MLP neurons of a small language model. Each row is named by its layer, matrix (up: input weights) and neuron, and shows model dimensions 32-159. Each number is 128 + 32 x the weight over its row's rms, rounded and kept within 0 to 255.
After each neuron's rows, "fires in" lists the words (lower case) most often at its 100 highest values on Wikipedia text that the model never trained on.

L7.up632 [118 176 151 116  83 148 122 134 139 179  95 105 199 148 129  90 180 165  56 148 147 102 150 131  77 167 123 187 101 108  75 132 116  88  75 112 121 151 134 196 159 120  81 157 152  98  91 176  34 100 109 122 128 125 130 124 104  97 108 129  92  86 165 183 157 136 127 136 176 112 124  99 160  98 126  59 158 125 103 149 144 151 150 114  64  83 134  71  51 132  43 162 130  69 163 136  84 134  90 136 121 120 108 108 116 161 148 142 145 121 110 128 105 147 142 180  94 176 152 140 122 118 134 143 161 153 156 115]
fires in: "are", "is", "were", "was"

L5.up362 [142  67 122  65 144 176 175 126 101 175 170 192 146 160 179 125 124 103  99  98 145 183 196 110  69 103  87 104 144 117 106 148 205  84 133 172 135 131 153 101  58 143  65 132 111 120 171 201 147 111 150 190  77 114 142 146  91 158 155 147 108 183 123  84  75 102 131 157 104  85  94 107 162  62 125 160  85 103 136 126 166 105 110 124 121 133 148 131 128 121 142 121 178 129 131 103  96 113 119 139 155 117 192 117 115 128 122 146 143 117 131 141 111 134  73 124 116  30 120 131 104 147 189 181 164 126 119 178]
fires in: "their", "animator", "its", "his", "s", "her"

L10.up326 [133 155 136 189  82 132 151  96 113  97 129 126 133 101 140 135 119  86 128 176  97 108 129  75 103 114 131 157 172 129 104 122 102 145 120 118 165 132 105 106  84  77 143 158 148 133 160  85 179  45 108 193 109  96 105  62  87 108 108 130 133 125 144 150 147 209  97 172 142  77  99 160 125 188 118 162 164 109 147  94 124 131 110 164 100 124 122 149 125  91 111 209 130 155  98 151 125  97  73 181 140 119 150 122 174  85 172 127 176 163 166  96  95  83 152 202 117 156 124 127 120  71 157 124  64 130  85 162]
fires in: "population", "total", "area", "career", "km", "geography"

L5.up883 [173 209  45 114 122 161  82 123 137 125 201 176 142 171 158 159 158 124 163 116 107 120 103 111 142 155 144 115 129 147 189  97 117 116 121 122 123 100 116 147 141 147 144 169 121 111 112 106 173 141  90  97 138 114 126 132 173 176  95 103 104 109 156 129 118 109 129 150 141 133  76  94 184 137 125 131 107 169 134 109 177  99  83 115 130 125 135  92 200 135 162 103 187 152  91 170 180 113 117 167  90 132 123 160  79 141 110 126 121 132 148 144 143  73 120 123 166 137 135  59 130 120  70 133 104 175 120 127]
fires in: "which", "where", "until", "because", "although", "though"

L7.up595 [191 134 134 143 104 156 127 150  76 134 143  85 118  60 162 130 190 122 111  62 119 182 141 131 140  89 125 154 155 156 132 164 110 119 136  87 119 117 186 145  95  69 108 133 130 104 108 147 108 147 114 111 157  87 103 127 183 165 187 115 141  78 142 151 140 124 107 151 168 106 191  66  77 101 135 133 128  67 128 141 150 142 131 109 136 147 115 120  76 114 138 115  86 121 141 139 101 137 134 135 111  68 180 123 147 138 125  90 180 101 118 148 114 136 171 149 142 125 174 101  91 177 170  74 168 141  96 118]
fires in: "located", "born", "known", "came", "found"

L5.up132 [ 97 142 120 135 186 170 118 122 155 102 156 164 165 178 124 176  96 138 154 185  83 133 131 151 117  76 114 110  92  81 137 146 113  90 130 151 131 118 167 124 209  81  81 138 134 126 114 123  78 106 179  70 108 127 122 139 106 171 147  85 158 104 180 129 115 115 119 177  65 104 133 145 137 168  86 112  82 115 138 162 142 176 130 122 133 162 188  83 115 127 156 164 142 121 130 123 135 201  78  97 150 161 101 133 149  89 184 120 114 112 128 141 125  37 102 120 153 129 167  58 129 144 101 103 133 163 157 124]
fires in: "who", "it", "that", "commonwealth", "something"

L5.up267 [174 118 163  72 113 125 145 128  76 159 179 101 168 115 158 117 122 192 128 158  50 146 179 105 112 118 167  82  54 153 110  80  84 122 127 145  56 109  94 197  83  93 115 100  80  80 212 151  94 142 118 202  60 153 174 114 127 156 109 134 138 232 117 156 117 124 113 157  99 119 147 124  89 145  59 171  99 158  88  83 118 118 125 147 136  76 133 106 172 168 130 145 148 106  91 110 150 120 140  94  93 176 130 117 134  96 135 135 111 173 162 174 162  98 125 161 123 166 147 122 117  68 116 132  49 130 125 183]
fires in: "with", "make", "cost", "total", "give", "gave"

L4.up577 [169 120 118 169 179 147 147 163 147 144 140 123 112 166 151 161  88  94 120  62  81 171  80  92  92 127 121 132 174 108 161 100 137 172 133 106  81 136 100 149 143 135 143 175 105 174 124 115 197 178 119  59  99 151 113 114 106 107 156 102 137 127 142  99 152  57 116 148 124  82 109 113  85 133 146 149 131 151 141  99 125 109 165  57  92  83 180 110  44  99 143 161 107 100 188 160 104 159 163 130 187 165 149 186 133 131 138 148 152 139 157 132  92 113 109  65 169 127 143 162 150  97 165 141 115 156 118  67]
fires in: "as", "became", "to"

L7.up137 [148 123 145 110 132 165  94 122  90  88 114 141 134 138  59 125  93  86  72  84 119 138 109 125  96 105 132 107 158 105 132  78 139  95 102 175  94 137 170  98  90  92  97 174 173 168 115 158  69 161 102 125 106 158 192 116 115 162  96  90 147 103 205 142 115 123 147  85 114 124  59 123 139 115 185  98 108 111 131 149 118 194 152 206 103  97  93 120 137  52 141 120 137 207 149  91 122 103 123  55  87 139 184 172 200 120 153 125 127 119 131 159 103 119 117 122  98 159 106  88 157 120 149 139 200 126 167 108]
fires in: "an", "anomia", "animator", "material"

L4.up20 [122 154 141 120 150 102 170  89 167 198 118 159 135 145 145 128  41 133  76 107  84 137 126 137 116 136 120  96 122 144 140 115 107 123  94 141 103 174 113 111  92  21 151 141  99 181 140 129 122 156 133 138 155 165 107 135  96 102 164 109 131 101 132 119 151 140 131 127 107 152 154 162 107 120  81 120 125 178 108 149 111 126 117 139 139 117 108 139 135 116 123 159 175 130  73 129 132 131 154 136 109  44 174 120 129 135 109 139  61 145 135  50 175 129 161 105 142 146  94 128 184 118 104 106  61 105  83  88]
fires in: "after", "his", "eventually", "time", "you", "college"

L5.up357 [158 153 126 166 183  73  80 129 140 137 123 139 119 124 102 142  95 123 164 135 160 195 139 101 105 123 141 123 106 141  60  99 182 121 146  94 108 103 127 160 149 164  95 130  99 206 131 135 119  56 125 134 118 107 163 114 114  84 106 189 106 147  66 125 122  97 122 121 102 110 138 126 105 148 108 148  49 132 152  68 157 160 146 165  97 126 111 151 100 120 145 156  99 136 136 137  64 145  90 200 100 138 107 154  92 104  96 137 187 129 144  92 155 127  95 167 188 140 109  61 163 144 177 114 142 146  80 160]
fires in: "this", "territory", "that"

L7.up895 [196 211 128 115 158 131 118  79 136 124 157 117 163 124 132 124 169 120 120  66  59 174 134 118 104  89  68 146 110 136 130 113 124 134 135 130 132 121 168 141  89 165 180 153 115  77 129  59 140 128 143 100 195 151  87 119 116  73 122  72  52 127 166 155 130 121 126 148 124 104 134 106 149 117 178 161 116 153 116 136  94 128 103 141 184 151 114 133 119  33 210 116 157 132 137 169 143 147  82 121 117 169 104 115 182 125 122 111 156 170 168 102  93 126 182 105  63 154  99 121 218 107 108 126 159  83 122 145]
fires in: "to", "they"

L10.up195 [205 141 123 101 153 169 104 114 124 124  57 166  91 135 146 152 157 116  97 107 131  93 114 172 111 145 106 123 125 172 133  88 150  97  96 130  94  88 178 156 154  96 111 170 119 152 117 159 179 137 126 125 130 108 187 110  77 134 191 115 140  89 128 168 102  94 115  97 108 169 100 134 179 140 141 167 188 114  64 120 117 143 158 135  90 134 120  95 134 170 117  91 139  90 177 137 133  88 208 139 115 150  86 165 113 186 121 170 162  81 155 127 122 142 128 150 132 117  62 108 145 150 154 121 137 108 140  87]
fires in: "an", "animator", "anthony"

L6.up840 [114 125 124 120 166  95 179 161 115 179 144 174 144  98 132 167 158  31  98 110  94 139 144  92 168 100 128 176 135 121 107 140 153 109 125 129 159 126 136 152 128 142  93 116 169 108 165 129 122 121 115 151  87 144 136  97 144 116 169 133 112 146 115  91  96 117 127 165  90 121  92 132 149 100  63 127 143 126 149 141  93  95 130  55  75 112 108 145 119 141 102 152  96 129 123 191 157 123 141  83 158 110 159 165 165 108  97 111 143  84  85 135 125 189 138 133 158 141 143 140 120 121  91 163  99  74 130 164]
fires in: "his", "her", "s"

L5.up347 [162 111  90 117 134 174 115 132 131 109 118 217  97 106  87 123 132 114 181  97 151 129 116  75 130 196 142 113 174 142 112 117 162 137 131  90 120 187 116  67 100  98 122 180 147 120 169 128 122 112 127  89 127  86 158 122 122 156 142 182 141  86 143 118  99 117 129 161 135 155  84  87 124 159  72  95 173 120 117 109 127  96 160 131 151 131 196 166 127  75 176 162 132 103 147 175 140 121 106  69 183 108 106 160 123 159  68 167 139 126 112 111 160 145 166 247 144 135 111  90 147 166 107 146 105 112  50 156]
fires in: "of", "total", "population", "copenhagen", "third"

L5.up4 [109 148  89 164 150 124 106 140 131 100 179 194  73 113 169 107 119 152 127  69 133  92 180 151 102 196 188 133 170 115 131 132 107 123 123 107 153 167  97 135 149  68 119 153 129 125 148 147 159 187 122 103 146  43 154 107 166 105 147  82 136  90 125  50 163 131 141 129 130  78  46 129 129 151 153 147 158 145 113 116 175 103 167 106  79 156 159 126 121 102 137  98 204 191 181 157 126 131 144 120 189  90 144 116  93 113 129 171 145  70  96 111  83 114 162 150 113 119 168 102 115 154 137 122  84  94 148 114]
fires in: "first", "when", "as", "never", "initially", "later"

L9.up635 [100 178 127  99 147 140 147 127 177 137  99 211 181 138 186  75  79 160  95 134  88 163 112 119  84  98 129 119 103 143 138  95  96 118 162 116 101 135 135  85  98 128 127 169 193  84 142 106 169 136 119 121 176 108  93 128 161  92 127 135  82 103 163 191  87 148 104 195 145 195 122 103 186 119 140 124 197 159 160  77  50 134 115 113 117 115 128 208  60  97  86 115 163 167 126 128 137 127 128 136 121 101 102 176 109 148 151  77 122 125 137 115 109 132 117 129 151  87 103 161 146 163 132 129 173 132 147 128]
fires in: "they", "there", "these", "those", "which", "it"

L4.up200 [120 147 161  73 125 151  58 156 109 104 166  85 111  96 122 146 171 123  87 153 139 136 126 166 123 112 174 126 141 155 152 135 131 120 131  49 142 150 157  94 154 174 134 157 125 144 158  85 100 126 127 122 138  92 122 170  68 119 108 170 124 114 180  91 102 128 134  88 151 138 150 183 115 164 174 146  88 135 109 103 100 119  70 119  71 107  94 115 106 101 174 192 151 169 110 200 133 247  41  97 194 164 137 113 160 119 122  75  97 141 117 110 128 103  97 152 127 137 119  82 105 201 108 104 134 107 158  71]
fires in: "it", "them", "items", "something", "works"

L4.up630 [150 103 106 154 140 134 116 151  80  89 190 133 101 185 114 138  68 151 124 113 122 190 119 135 125 103 130 160 118 118 133  76 109 140 129 127  69 137  95 121 116 149 152 152  92 111  59  96  92  83 142 153 179  77 190 167 137  95 130 122  62 131 116 125 165  96 148 119 110 123 167 138 151 163 102 151 143  99  87 157  87 112  95 120 121 197 165 136 134 144 152 143 110  91 135  96 149 114 107 118 171 120  68 146 175 165 140 204 153 157 102 145 105 135 102  87 170 137 167 101  96 132 187 145 151 139  90 195]
fires in: "which", "that", "who"

L5.up407 [ 82 169  84 124 131  93 157  84 146  89  94 197 161 118 170 131  85  96  82 172 132  93 109 131 143 113 111 122 123 167 148 162 143 138 117  99  69 130 135 144 107 123 128  27 126 160 166 109 217 153 178 141 152  93 169 148 101 131 128 157 148  86  76 140 146 101 109 109 171 152  92 192  93 148 183 171  86  99 123  91 102 116  95  81 105 103 134 125  98 127 147 121 102 142 162 211 153  53 134 122 141 179 161 166 127 150 116  73 102 115 166 169 144 112 146 129 189 125 132  94 129 159 141 173 137 133 177  85]
fires in: "s", "he", "agreed", "on", "went", "her"

L9.up425 [196 139  92 109 121 168 198 153 122 156 172 188 131 184 119 131 117 154 148  70 141 119  94 140 122 175 140 129 106 142 135 132 133  95 146 138 137  98 139 134 145 142  92 141 134 132 180 138 151 175 139 111  92 117  87 107 154 143  83 143  44 138  74 137  75 129 124 106  76  70 114  84 194 171  95 105 129  80  74 168 153  69 174 117  86  95 139 128 122 156 148  97 146 171 167 161 134  82 142  99 100 122  85 176 103 130  75 113 168 153 142 125  72 131 143 137 202 174  64 108 117  88 157 123  84 211  98  67]
fires in: "as", "one", "more", "son", "an"

L5.up537 [149 104 161  92  97 111  80 165  76 131 179 111 187 104  86 154 129 159 132 113 108 132 118 127 114 128 156  87 166 139 132 150 106 149 172 114  43 125  76 139  85 156 130 157 126 158 136 119  85 104 222 140 141 127 170 153 132 160 115 103 130 163 159 153 140  87 161 157 210  89 124  80 151 162 169 127 168  99 102 105 129 181 147 118  89 149 181 110  94 138 124 109 106 146  92 100  94 121 117 150 146 127 134 150 117 124 127 161 180  82 118 120  90  87  96 109 158 125 121 140  85 151  87 175  59 121 134 110]
fires in: "be", "is", "was", "became", "as"